config.toml
vocab_size = 801
norm = "rmsnorm"
rope_base = 10000.0
rope_fraction = 0.75
attn_scale = 0.177
bias = "none"
init = "normal"
decay_fraction = 0.362
train_tokens = 150100000
dataset = "wikipedia_en"
MLP neurons of a small language model. Each row is named by its layer, matrix (gate and up: input weights; down: output weights) and neuron, and shows model dimensions 16-111. Each number is 128 + 24 x the weight over its row's rms, rounded and kept within 0 to 255. Numbers have three digits each. A neuron's up and down rows have the sign that makes its largest values positive.
After each neuron's rows, "fires after" lists the tokens most often just before its 100 highest values on Wikipedia text that the model never trained on; "fires before" lists the tokens most often just after its 100 highest values on Wikipedia text that the model never trained on.

L10.gate458:137109107148154115123111122132116108167096158082125172134137075140123173152141129114126108109162114154128098147125114126090155164108119108136085143142136121140142171128157179122154129194126138112120151156132180121140075115085085086101135138149112149121131081142093100159144130145163106129
L10.up458:120101082122151137094122148114121099140089115153142144147141138139126149192091131129129107110127107096124142106113098190130130183128179133122147127172137140146150098140153130139179139130113135125174164130085135116138111131091129105133102152104118155133112153143106086085100115112168110101
L10.down458:127116105114168186159123084139147132118056119132116128110129114117140173141125153123119158120123116113119140151112135117126117119127105110200131131164163105113120124114111076098115143160124135093122122150128131122113081132180096137128115109097141098126153158114180142082156116093093093133
fires after: " s", "e", "y", "ron"
fires before: "le", "les", "es", "er"

L2.gate9:152138093126147117100118097111076152123149183131095149123106114107186142149157118114150129116129122111142138126125123103111127169135110129124134091119134087120160108119092125152138121121151104158135132110151134117089097169147131139125168130130134180126130116123101158104111134089119152139
L2.up9:148156074112119155120140082146106119155106154138134078147132133128127118157133141144144143103119137116092112114158126119122144115113132062103164129160162103119099105106105098139117130104084121092151129133114125143157105137159111129097111157111128111107118125139090083154109143113142136099
L2.down9:102116167140154115179137138127110124135150095170151137114107086139137143154149169135134129102125126144116115152071122102097124127147078117116158148153116093110120112146094126104179146185159106142139123142124158092097108155180139095158102161182099113133136139140173137086098133125124117154
fires after: "an", " Le", "ic", " M", "l"
fires before: "ue", "o", "er", "em", "i", "az"

L7.gate132:117180174158131086088165141114138136116165163119134111135123124100155087163132132123130117165123117110145141108098133131115114128158137132182163109114164149147133133110126118126118127139163100181124129127139184119099105093148160077112132105074133118137103112089146120148136077125167163130
L7.up132:141157132146116150109131117156084117119145157134115095179112107113118140150149201124085135102120106138149130113098098147099147153179135126127124122114157105124142128114126098108091101150146099124108091102094136127106099110154136099150140126083173125145111129128111123142136125127134119160
L7.down132:066146154107166126118114101138126120129209149125136136154121123125075144128144126149093168151130155155159097139165155153101140131114127126137161136124156158146159158150120129149102153150118126176142131117131165133109091126180108125123122093100155109165120103133108144110145082164119143110
fires after: " ", " 0", "ork", "port", "%"
fires before: "\n"

L7.gate151:149125093101153169132126162121140132151071124112116108131146157137130119159114110171146095129125103157078073127109146132142123130127128126175135111141150154086096133114133149133114132154145126090136118141148114123146105124122107110066106150091144153109100098159110203078156142146125172101
L7.up151:130113126149140142166145136164152163145117117085173143115124145113132126120118134141102090111143133082140112123125089142143147150093104139095119143119119115114098130123121151159133133150133141131157147125101143097119125142134139117134135115101102140136162094161139116071176139132119114146
L7.down151:133123114131094126129139096070117120112076140122101143135108121136127131110120144081079113142124097126144138117099141128138136131127113148142125136102115145151153144147113150196115139160146132157143151136099116141130081178160122148134167115061149157114140184140161097117105097135116138116
fires after: "e", " p", " e", "s", "olog", " c"
fires before: "le", "ul", "les", "ion"

L5.gate169:148153098084101121133122134076106171138126104151122129130134142127143135175132139122113106124121086119123119161099116103121132108133122132115158091131134060113114119112128134065113137107152080117160110160102138110118125095178162110121088128143148127127122103154176150132157115140156109115
L5.up169:135122132103149170126155121139138141156150142117110137166161150140118166081087103103101133102188120138170112092113144120142169071135105106105144137181150066151129127106079143149120099108119162166171112114115119144127144113141131095115080097123132136129160160111139122124114112149097158090
L5.down169:114129118104189154122142119130097127132090162127105102133075091138124124149124161140143160153107135113158164147126133125143108095114178158136125139111095155125146140145087111124141157094111112104097141108164147124094127168142128151111150104187141129127065165094123128100098137135120165160
fires after: " ", "ic", " a", "os", " was"
fires before: "er", "vel", "o", "ine"

L6.gate8:148160106116137169144076134162137163113109168186122154084110109142190086124176115132143149145115143147112120137125114154109137139123126120130132101193154154105112086117102141153161144120114134154115145167181125144147111128141099122143127121091138130172133111115151141133117127148141126127
L6.up8:157158089155085177165174083124116107148128155118178138158134133140156143151126131126116153113120117110091107111122045125123174170145164119127147114138113130134095102088142096113140159138156115142117171119094143120113154133118099093160114101096093108134120146156138144109153110147124137120
L6.down8:160125151179147139137077138141128096160149146141149115154108123116154136150141125148112136128119122143118095134115087152111174155151135132112110105108168125129173130127173149101123132112174110131091145105132111120182141123164102137081114123151116191179125116111147137080124157135132127110
fires after: "oot", " ", "s", "am", "\n", "-"
fires before: "\n", "all", " s", "1"

L5.gate194:110128141136101152151112132103120131132132100153120138120099117058123144126129098112148132127082095166137167105142175106121123136139124146103177170187151139130099119132104151168141120160112166102131115126059086137169127091061153148133125165153151142151164136137121128120126137155111095150
L5.up194:172177085127184115105099107165124142116163128086090121106171102122136140123131148079104165108112148143119179125147126111127126173096112105150100122131124157108126130137143140147154112137138143139174126159092158139109125155150151135105067142097086087145136137164113121183136149117124079126
L5.down194:119097143112078118154112148086093132086181141116136085126091133097124157079133155145102147137119119127195166122163118125131153144151114165126132137120140110128155177153114111142140131114086124115097107112102104110159103120159143121153150154159102134146179149148191133101120151113160117134
fires after: "vel", "d", " cont", "t", "ire"
fires before: "ed", "ment", "ction", "ly", "s"

L10.gate288:145134103127118120133132158114114098130145068120154113164140135123157171146151133124086133141125154141096110090138103111141140110144145115128157155136103073122107100124149132115136080129141141073141097109116158171097124100142097091135140187158139112111121114131163150084139155130122099180
L10.up288:091117142111144136145157116135141205141160131134161072148137114157090092128136171144125153111165113124134139090134135143124135133153119142134170106144106118113127104129181140101111132109186139114152128056095146141089173102108084165179115163154098115134161129127110149143130139144088123131
L10.down288:144123103115151148102145149116152148145105091147114112157135099142131157120118137148113128125134119169177145135134111091110156136112162106159185115149153106131093129105090148070197115163139119118121144152115137101126117113132157053143106154140144118104118144109130136126095133132158139163
fires after: " ", "u", "-", "c"
fires before: "er", "in", "ine", "t", "n", "b"

L10.gate241:172084141170133136143121117099132137132092120126143113143176114159126124099184095125109080068162141106165141110120101090082146098133119105106139126130128158140145102134162154110117097118103095116150093136096094107106146085095116090112130132146094070139120117126137148124145112130085105103
L10.up241:135078078157119114099154113128116113162106114119107106160133124089162143171111139122107133110151139140129123102112122138117135101146121147117144135088143149175096118126142135132134171079150137111131130153093088100097212074095090128109131114101083114118129143136107136152136142143097120177
L10.down241:084143101056164145174115095136143149096143140116137119113125133101171115134152116159112109102119151133110133135129075123112140136146126137132128154179100124096099189151122140157103101154117122188157138107126176116122133184134126150150098136122131155117170141073130092138112140100119177144
fires after: "-", "–", "19", "20", "|", "2"
fires before: "2", "8", "9", "3", "19", "5"

L5.gate160:146118133145074176109114100126133134156133139150140135135161114119156122122075067098129146111128136183126166154128125119108117104082134105094121139145100145131131171115112137101140122085118156096125168082140143128143108128104128117101114128083130105135113147118145187149152101109122143114
L5.up160:127139134100140146099113159143160101209158122128156103147137104121102123159160094128174087132085108184107079144092100098112149120082095115146133175124141113148148165144090090101149126152116122103099123126086121154137120114088136131137135153129104114102088132106131125126142129168108097148
L5.down160:121162096075156145103143108150124172129153129120119125132104093141107146130110105109133120172162136161138114117110127101144154174102151119091084098133132127109170138138111108062179150116096128107139170110090139122139129120120098119104148145175139130167113109142156134152129096115156108094
fires after: " r", " gr", "r", " R", " h"
fires before: "p", "te", "ing", "io", "b", "ss"

L6.gate124:100147120115110106171099129128128102156142112107066079122141167149154115140113084158186162138116169132122123118165138124152153104100124127148141154122141094064149131098151136146130116131108115156111158118099144149128118141134164113126142147135128166097127169100134133134131136151114093147
L6.up124:114101124145086111160112149175139147123126129133157126107139173134094122103126104114114161137112162159123121136118138149168096110140136132156115107152109155127134120091167081137126084107121099143137133105123185133147082101149139149139138109083103137145139138116113143142169121118112119143
L6.down124:124150122102109115142141168105156123133118130112147151125107148114136076148133149137193146079117134123138138163171145100137113138159139113128116097129147129110135158129127168123103079148134161113127153171155110127160127161141124135158093129139116105157093144152116083147146095136158145156
fires after: " al", " Al", "v", " J"
fires before: "um", "an", "ut", "v", "ish", "ly"

L5.gate492:102131098159144124113149146111143154161141146128118121177058098116118086137156131086104159142134112116149182133107135120091133118118109124149149141099102108085153171110132160095072121145136125117126100092105169124129084126080125127122093141113144099153155146149129125152093081159131118115
L5.up492:109084100095101137151102175143148119133119131152089180172127148147130120142116138104118109086098097102136103132107142142141150143143147111151160143117117142121128101191124121146122073094103074089089152135117127164113156136122146125119157161121085114111152161112138137182131077093127130082
L5.down492:090106114113119181134101123102147127165144093133106142124093133135143127106151128119179111122092093126149113106137119116121121119151075111143156112157157131123094090104093104120100103134109169186173119131095113146121111125110113135071094071105096156122114136125141084141131082141121185128
fires after: " —", " ", " 1", "2", "3", "0"
fires before: "\n", " ", " —"

L3.gate313:130151144148124088114119093147130150160127141084125117081135133144086153140136127093133144124104149131098085124124143105118140147136123146137157125139136146141128126122140105125100129123157113120131145129135143150096165127094179114124123170152127131117111125125127179160162110108130121161
L3.up313:130139110152106104139102119127048136174159106095122126117151146091137122155186134129119131131134112112138158137096127163119169120124143139112060114104125115120125108100167113128094151114161110114127183121151132130171163133160185113123146145113093133084132141115112125076138123113157141120
L3.down313:114084135093130125138105124112124105119108107086125140125114118152117104143119089109149120103069103112149158129128112116135129120181154160127137153075125116161146089154116133121118155155165151077138164140091120151122136136155124152120137110152115129156131123136124159153134170125151067127
fires after: " (", "–", "\n", "ur", "{"
fires before: "1", "2", "19"

L5.gate422:145120132112131108120121149099132145062124167154125139162140091098176152124079092107109129160104121140115143114120144130081133138079155168163116133125123106073105171154186120107121110154169118124142155153144122155124117139129173089111153069133147155097148137170124105127137125153070128117
L5.up422:105132106129139118102157093149116103107133157110157113090100155127173125113130149127122157146118093129098108152141149107149127123087141108139116095120134089134144152153153147148135139113166143125165114148110110138106173146142149090109178106105145134083168067132111096143121137146117119152
L5.down422:148145111151085113160095113127146140117119126120129124128097144166165094141123098113114126098089125159124135109179105085097156176121156129141121096115131131159111138107121118130168158118124158146132142155151141100116139133093131099113109110128162129094112188129106124118121099108116112067
fires after: "und", "est", "in", "ed"
fires before: "l", " the", "ation", " its", "-", " 200"

L5.gate109:166165104130122175099129156145123120132163142107140089159160158095107135167112119095112141145142164129116112145102087156076125157167127115131149173125138078095141100171122106126127104097128108114144134130132125135106134149153123117101132107132118154110138145138086133112115181157106103135
L5.up109:111164151103104124107141081190134109150162081126136112128112091121115157132123110182157129130110186153155133123124155106114119098097162088121152099105143154164129151117127161130130136128111094095098115115109117133137122149112109113135105142133134085155130110166091119112106137136152148099
L5.down109:115113136139154141113139134112096132125102141124194061108146144135124097136118154155094166131143133116144174120121124152104091135146123114111091159124086157133060090144153102116155070109122125105116097090101140159092140149150140137098091130127135142112146108133121148126153129158109135168
fires after: "19", "20", " 19", "le", "18", "d"
fires before: "2", "6", "9", "1", "7", "4"

L9.gate389:109172149132130144129141105161147121143108101116148142136115105124154122188116109112085146131105144079119071163154153121114148123099135125075111092130103117115114153136093122138120125140100102100123145116135119136098141128115141062096116126123144166097138105163141141170143134145133075101
L9.up389:100171146178100131129127095113135149103095147089157146176097107145103143134139173126133167155119142090111093114148134161157115143100199111090081143122128164138085132115128126143104136115094097109104112097119124147126133166128110110143105121125143123117109150147132116124140133142138159094
L9.down389:160098146102122143119118105139115125160193168109130120099193111105113094118123106137135125127121105113139121109122146140100108105123130126171093158115176099150138122171171124149136098112151099097108150115117135119147090157141119118100112172096112123128129115103125135076142138139099102123
fires after: " |", "{", "4", "ric", "19"
fires before: ".", "}", "ion", "%", " |", "0"

L5.gate440:124126141093162100152112142152096147185134143096100100178104107094132140126129149112150094139111142131130159121111146137107144118103097124094114104096111145149170129100111136076091061127131147075134102100092119115074129113154120146184121120125133128127089141044121129148098136164086173180
L5.up440:137095166091166138122124124132148091113121080111099129164103134127139129108111177155150136149121115164135148062154117107130168127168167107130176103102142164109144130133119139169122111080142157142084137131098126080089123105106152127164145106146154119135134132119137136136145165132136135138
L5.down440:140128143151115120085173103116105134133124120141085140110121171107113131132122141122176144121088140185172128090151156130094121168105110132132135169134121143121130151122118152130138162088113121181107144134123119150122142116142139137156143140145129094114153106146122174159126098120125112114
fires after: " in", " |", "2", "In", " In"
fires before: "|", "1", "2", "5", "3", "4"